Weights of a small transformer language model.
Architecture: LayerNorm before each block, rotary positions, no biases in attention or MLP, attention and MLP in parallel.
MLP neurons of a small language model. Each row is named by its layer, matrix (gate and up: input weights) and neuron, and shows model dimensions 96-191. Each number is 200 + 40 x the weight over its row's rms, rounded and kept within 0 to 999. A neuron's up and down rows have the sign that makes its largest values positive.
After each neuron's rows, "fires on" lists the tokens most often at its 100 highest values on Wikipedia text that the model never trained on.

L11.gate132,237,135,222,157,138,222,137,209,188,196,186,243,177,239,194,171,287,217,194,200,247,176,198,247,268,237,229,170,291,141,209,161,181,133,216,230,193,162,304,232,188,192,208,264,245,189,220,233,252,267,247,187,176,185,180,240,162,185,106,108,175,179,197,184,256,237,171,219,229,152,179,149,181,198,164,217,176,166,225,114,220,247,243,209,195,208,169,162,229,185,196,191,232,260,201,175
L11.up132,229,205,200,266,106,269,197,196,259,200,234,140,236,239,229,195,191,224,208,171,230,179,236,169,203,168,208,238,195,160,207,163,165,226,160,279,236,137,171,282,193,215,222,251,223,195,192,181,200,131,185,191,188,222,195,163,273,231,170,241,170,189,286,212,223,255,230,183,229,237,181,214,214,217,240,248,184,236,174,185,217,212,196,227,161,184,181,195,197,189,200,228,205,177,176,123
fires on: ".", "pr"

L2.gate1003,181,212,255,117,183,104,211,223,183,207,208,251,218,198,201,190,173,193,114,233,188,76,163,260,213,147,199,204,249,289,197,113,204,231,208,206,255,107,227,209,187,194,213,158,210,175,304,193,179,251,232,224,172,213,168,190,181,187,177,227,264,209,215,149,217,164,188,227,186,118,194,267,199,179,182,252,157,144,193,159,164,166,277,193,211,152,183,200,273,149,148,134,185,317,204,175
L2.up1003,207,177,270,160,223,166,130,268,217,239,232,222,188,169,185,265,183,202,84,193,204,138,180,194,278,186,228,190,257,298,193,158,226,194,160,182,206,167,190,263,210,207,213,159,184,111,270,197,256,213,198,153,213,179,248,219,234,269,174,166,304,226,189,172,207,208,208,132,161,151,206,188,201,194,166,241,205,202,239,162,231,233,256,184,180,167,210,201,245,215,162,192,198,245,258,167
fires on: " Par", " Or", " Gr", " Gu", " Pal", " Salv"

L13.gate412,151,176,144,260,189,122,183,210,197,186,229,225,224,184,286,164,330,161,220,127,154,278,185,183,290,128,109,211,161,212,233,174,240,191,265,197,144,230,228,246,281,133,254,155,228,192,174,184,138,253,187,259,184,141,272,190,108,257,181,196,253,181,266,186,182,249,235,201,221,231,200,186,218,239,190,128,154,147,162,249,209,181,181,215,183,238,207,171,219,204,165,160,223,158,134,236
L13.up412,248,181,253,251,189,176,174,168,155,179,172,136,247,234,191,225,170,148,243,134,229,150,279,238,204,131,178,211,221,187,195,195,227,204,191,162,144,156,177,169,168,163,207,213,193,235,214,217,198,177,120,226,210,243,169,164,251,227,209,195,195,200,249,187,260,227,249,136,208,239,278,203,200,163,181,143,188,180,153,84,216,231,214,239,172,204,192,206,203,151,121,205,232,186,238,136
fires on: " | ", " |", "1", " (", " "

L13.gate1213,204,177,254,204,225,232,132,254,175,242,164,122,183,240,254,247,183,225,282,177,154,164,249,102,254,239,181,159,180,173,230,215,187,180,191,214,269,168,169,153,140,223,169,239,157,154,157,250,210,247,194,197,248,244,244,178,237,234,242,183,176,155,133,147,246,160,196,225,222,222,244,172,242,214,101,211,138,157,199,158,236,119,285,201,239,221,273,250,188,191,183,235,194,256,254,255
L13.up1213,251,187,216,271,195,240,209,202,205,194,206,118,165,266,214,136,165,142,201,210,194,146,266,238,207,208,212,240,231,194,225,200,172,221,162,161,204,168,232,250,258,156,258,151,156,143,214,212,201,214,159,261,204,220,236,134,217,226,274,237,229,242,194,130,173,148,127,212,169,299,170,168,172,139,69,141,169,220,199,217,219,240,256,185,267,188,217,194,237,184,221,267,189,200,219,241
fires on: " |", ") as", " was the", " is the", " the", " "

L2.gate162,200,160,153,159,154,125,207,234,184,230,250,225,205,139,268,231,211,165,225,192,202,252,170,155,251,196,153,202,256,173,227,189,262,271,210,172,241,171,138,183,178,228,217,162,160,179,232,165,259,207,216,212,215,172,114,248,281,185,204,186,175,204,214,222,239,156,141,221,209,191,126,286,206,244,218,127,189,180,242,188,231,246,200,217,180,190,200,201,213,157,241,178,141,188,241,211
L2.up162,134,220,229,155,194,146,206,203,235,244,221,174,137,172,239,234,223,158,199,140,182,205,179,134,158,168,201,171,242,227,251,223,307,230,312,230,234,166,163,216,172,184,254,127,167,192,255,268,191,248,199,183,231,187,211,209,239,173,182,204,167,258,227,217,235,206,178,254,177,186,200,282,179,224,236,224,187,134,263,162,151,227,193,189,206,171,254,228,219,198,208,164,225,195,264,221
fires on: " Tr", " tr", " Br", " br", "str"

L15.gate687,211,235,205,152,200,223,164,156,241,187,208,257,163,158,159,238,205,238,210,220,213,189,252,212,105,184,137,179,189,242,197,236,147,166,129,214,190,221,213,208,254,155,142,211,228,227,163,188,208,190,224,176,199,227,200,177,178,188,269,198,192,219,202,240,214,208,204,226,240,221,162,245,198,268,238,220,180,212,231,106,250,257,191,197,207,266,215,181,202,187,119,219,214,224,244,218
L15.up687,215,210,181,203,221,170,213,206,159,241,222,216,225,68,132,246,167,264,225,121,145,119,213,210,216,178,224,194,173,205,221,210,185,227,258,122,186,159,188,264,262,248,107,199,172,212,248,131,150,161,179,192,221,243,239,163,227,187,125,206,244,204,186,174,169,227,227,188,187,149,130,261,182,190,243,149,177,142,163,213,210,157,220,202,189,210,168,225,195,210,122,230,163,117,217,218
fires on: "| ", "\n", " | ", "–", " ", " ("

L13.gate1231,223,174,197,166,198,269,208,96,314,249,223,201,167,224,171,270,178,219,235,300,179,259,223,208,138,215,153,268,106,214,250,196,187,210,178,172,134,178,209,221,272,263,158,110,228,191,256,172,151,155,134,166,281,194,237,259,182,190,177,167,181,187,196,144,238,169,157,275,194,192,215,152,119,196,163,185,171,127,252,194,221,206,255,174,223,181,201,101,194,202,166,208,272,184,173,186
L13.up1231,262,202,153,195,210,184,235,88,194,223,204,203,185,206,200,186,181,188,210,197,145,205,152,214,100,243,156,157,240,271,202,192,212,231,171,170,176,176,179,131,222,277,206,151,132,151,291,193,176,146,150,192,223,265,229,194,195,118,134,183,221,196,258,148,225,168,277,142,225,183,210,222,202,262,196,179,161,175,263,140,233,156,218,146,233,176,201,138,159,219,202,264,235,178,323,195
fires on: "\n", "–", "1", "2", "| "

L2.gate938,227,230,239,274,266,230,214,214,227,211,258,135,185,241,126,214,195,180,144,243,178,178,257,226,182,142,186,160,218,170,150,220,185,206,215,201,221,176,197,186,121,199,202,223,155,181,192,170,265,215,241,258,124,177,128,216,266,199,219,151,239,134,233,205,214,250,262,236,258,184,184,179,203,208,210,212,196,232,183,189,135,165,192,193,259,159,219,231,235,203,160,142,192,226,165,212
L2.up938,200,174,162,263,246,229,176,209,215,108,219,220,165,223,174,229,267,246,134,209,188,220,184,196,187,59,218,165,240,253,216,274,202,207,209,210,212,192,172,224,189,188,151,291,247,246,192,175,250,184,226,202,208,250,121,175,199,240,286,182,286,153,212,251,280,197,220,187,147,205,139,131,186,221,192,211,243,149,217,178,218,135,229,180,177,217,197,242,144,250,171,232,191,222,153,178
fires on: " Art", " art", " water", " land", " psych", " Water"

L2.gate705,199,266,187,157,205,224,161,276,209,93,240,194,221,181,169,164,186,258,216,176,250,207,146,143,206,162,193,257,183,208,197,219,224,185,169,184,160,215,194,158,294,213,194,167,176,164,213,199,177,225,255,181,193,217,108,210,232,230,239,238,149,187,207,192,206,231,260,199,231,218,239,236,143,239,188,210,169,230,133,192,149,196,210,228,165,143,238,211,133,212,172,168,186,157,208,182
L2.up705,217,224,170,216,253,252,200,185,199,218,185,158,165,132,173,177,175,210,226,188,185,221,272,199,207,141,252,292,126,199,97,233,147,107,187,186,248,215,198,260,262,205,255,211,208,183,207,216,239,209,211,185,182,214,218,226,220,238,186,204,207,212,167,172,172,182,166,188,234,209,244,171,119,208,158,229,187,208,217,237,252,222,174,214,164,272,234,169,186,189,219,225,177,168,138,253
fires on: ": ", " Win | ", "- Years active: "

L11.gate949,127,170,217,214,207,149,267,266,253,201,197,271,197,168,240,175,170,183,181,129,217,257,155,230,230,174,175,127,234,213,198,179,201,156,99,255,149,142,226,250,191,213,135,182,178,175,184,249,238,185,192,238,181,235,195,193,215,195,127,195,185,207,225,232,133,163,182,248,171,250,167,150,286,249,190,159,136,209,288,169,254,186,238,199,254,250,161,193,134,192,140,168,229,228,158,266
L11.up949,197,200,179,251,195,201,241,231,215,203,213,210,244,245,223,206,197,224,195,219,260,219,283,189,137,196,207,238,166,126,217,209,207,226,204,238,137,209,201,222,178,244,234,217,206,142,179,188,197,151,139,214,199,329,209,142,311,195,163,167,201,116,218,209,274,232,187,236,203,207,240,198,159,160,166,152,116,218,264,150,162,234,153,133,176,183,205,211,163,85,148,162,147,277,224,142
fires on: ".", " | ", " | ."

L2.gate1285,217,100,162,255,162,145,276,231,154,262,196,123,152,151,248,201,174,223,207,170,245,145,179,138,186,281,175,150,260,184,301,166,188,257,209,170,183,222,201,189,209,189,198,168,169,169,196,208,244,179,217,170,203,159,212,211,268,199,210,159,213,229,224,259,218,205,156,150,229,183,151,203,187,215,218,223,225,200,237,163,162,164,217,283,235,149,223,258,229,150,167,183,169,254,235,194
L2.up1285,177,186,192,222,212,216,221,202,204,183,213,161,201,200,224,174,154,145,165,226,178,190,136,188,196,272,203,219,220,236,283,213,195,222,167,269,239,170,228,269,220,206,158,148,181,171,234,229,217,152,230,246,255,209,211,268,190,249,162,169,228,217,178,239,218,271,173,203,206,166,180,186,110,225,203,206,190,199,199,181,179,143,214,206,194,110,296,187,210,268,170,250,257,201,255,214
fires on: "gr", " Tr", " Gr", " gr", " tr", "Gr"

L12.gate343,171,165,242,254,189,181,195,211,171,204,251,213,215,146,175,179,195,185,224,218,299,118,209,235,242,227,226,185,242,227,219,240,283,203,272,187,199,199,192,160,135,245,251,203,195,109,182,175,133,231,193,227,190,173,163,175,185,256,155,179,168,261,174,195,234,133,219,193,182,200,243,215,262,166,185,204,240,235,163,204,232,220,199,202,179,230,232,135,166,227,158,234,220,166,194,222
L12.up343,170,292,235,145,223,232,183,262,241,186,178,132,174,228,206,243,211,152,143,256,200,211,187,180,177,278,135,189,127,202,266,224,208,238,196,230,216,242,191,235,195,149,171,202,197,175,151,212,229,192,239,222,212,222,220,228,190,164,198,184,276,114,194,128,217,143,133,168,172,172,235,219,228,241,237,194,179,217,156,230,216,251,129,223,230,197,200,219,162,238,193,268,209,249,216,266
fires on: " con", " Con", " Don", "on", " Tom", " cons"

L2.gate434,253,169,251,150,195,175,235,175,161,131,208,199,98,203,218,220,170,235,234,209,229,247,193,263,212,185,197,174,273,252,209,115,107,228,199,140,231,182,232,210,296,161,170,157,214,119,240,171,253,158,203,228,222,264,169,142,177,239,208,193,223,199,211,168,145,235,99,186,159,235,157,218,134,209,203,162,192,188,207,174,158,193,175,269,205,130,146,248,263,190,216,229,158,240,221,273
L2.up434,297,271,243,135,245,141,207,241,230,214,211,176,186,119,215,206,199,212,200,198,255,272,172,244,272,221,264,204,237,173,241,155,100,252,190,142,177,148,232,209,262,158,159,210,154,192,186,118,188,183,219,184,209,239,223,180,207,204,186,196,276,204,184,193,185,223,170,274,192,227,127,219,223,200,228,197,162,160,222,266,207,220,151,172,194,184,149,296,215,289,209,199,192,240,199,256
fires on: " al", " Val", " real", " Pal", "°N ", " Salv"

L11.gate489,221,238,191,190,250,208,190,291,136,172,224,203,176,161,106,179,230,160,207,167,173,230,144,152,195,212,190,227,172,213,221,318,198,189,248,229,235,186,198,199,224,203,125,250,259,240,196,235,205,209,153,194,119,232,176,176,199,131,203,209,239,197,148,182,250,171,263,248,203,190,213,167,304,202,193,186,220,290,210,228,225,236,177,212,183,190,218,184,201,153,165,189,177,140,137,216
L11.up489,273,182,189,180,220,156,238,208,178,230,218,183,145,186,117,171,241,211,168,212,237,173,222,182,159,158,217,175,172,191,205,242,272,212,205,239,240,196,219,283,213,196,206,255,217,215,197,250,200,223,173,209,169,190,192,152,205,166,203,202,180,220,191,212,167,251,226,193,207,239,164,180,223,178,247,235,176,224,213,193,225,156,197,210,213,244,186,232,198,213,212,132,141,188,219,215
fires on: " Mon", "ron", "on", " mon", " Bon"

L13.gate1165,231,154,206,165,212,184,163,141,173,157,265,246,157,211,188,190,167,176,229,229,205,266,231,244,300,163,177,149,193,216,176,197,236,170,171,210,196,201,138,147,242,131,160,200,181,178,233,135,196,243,235,206,228,233,208,235,280,176,192,244,266,181,111,202,255,175,147,187,256,230,214,178,261,271,229,188,213,204,188,204,255,260,200,214,155,189,171,237,188,201,246,181,202,201,280,205
L13.up1165,202,201,174,196,133,175,156,228,224,217,158,236,262,188,181,214,270,115,241,179,187,273,236,205,188,154,168,130,170,228,191,285,236,131,169,219,148,217,194,186,175,189,220,202,180,203,174,213,232,135,182,270,229,307,191,237,205,196,192,99,218,175,193,257,220,258,225,167,203,172,239,180,241,216,199,142,221,187,241,218,272,207,112,246,193,203,244,210,231,271,175,154,268,186,207,211
fires on: " L", " C", " N", " M"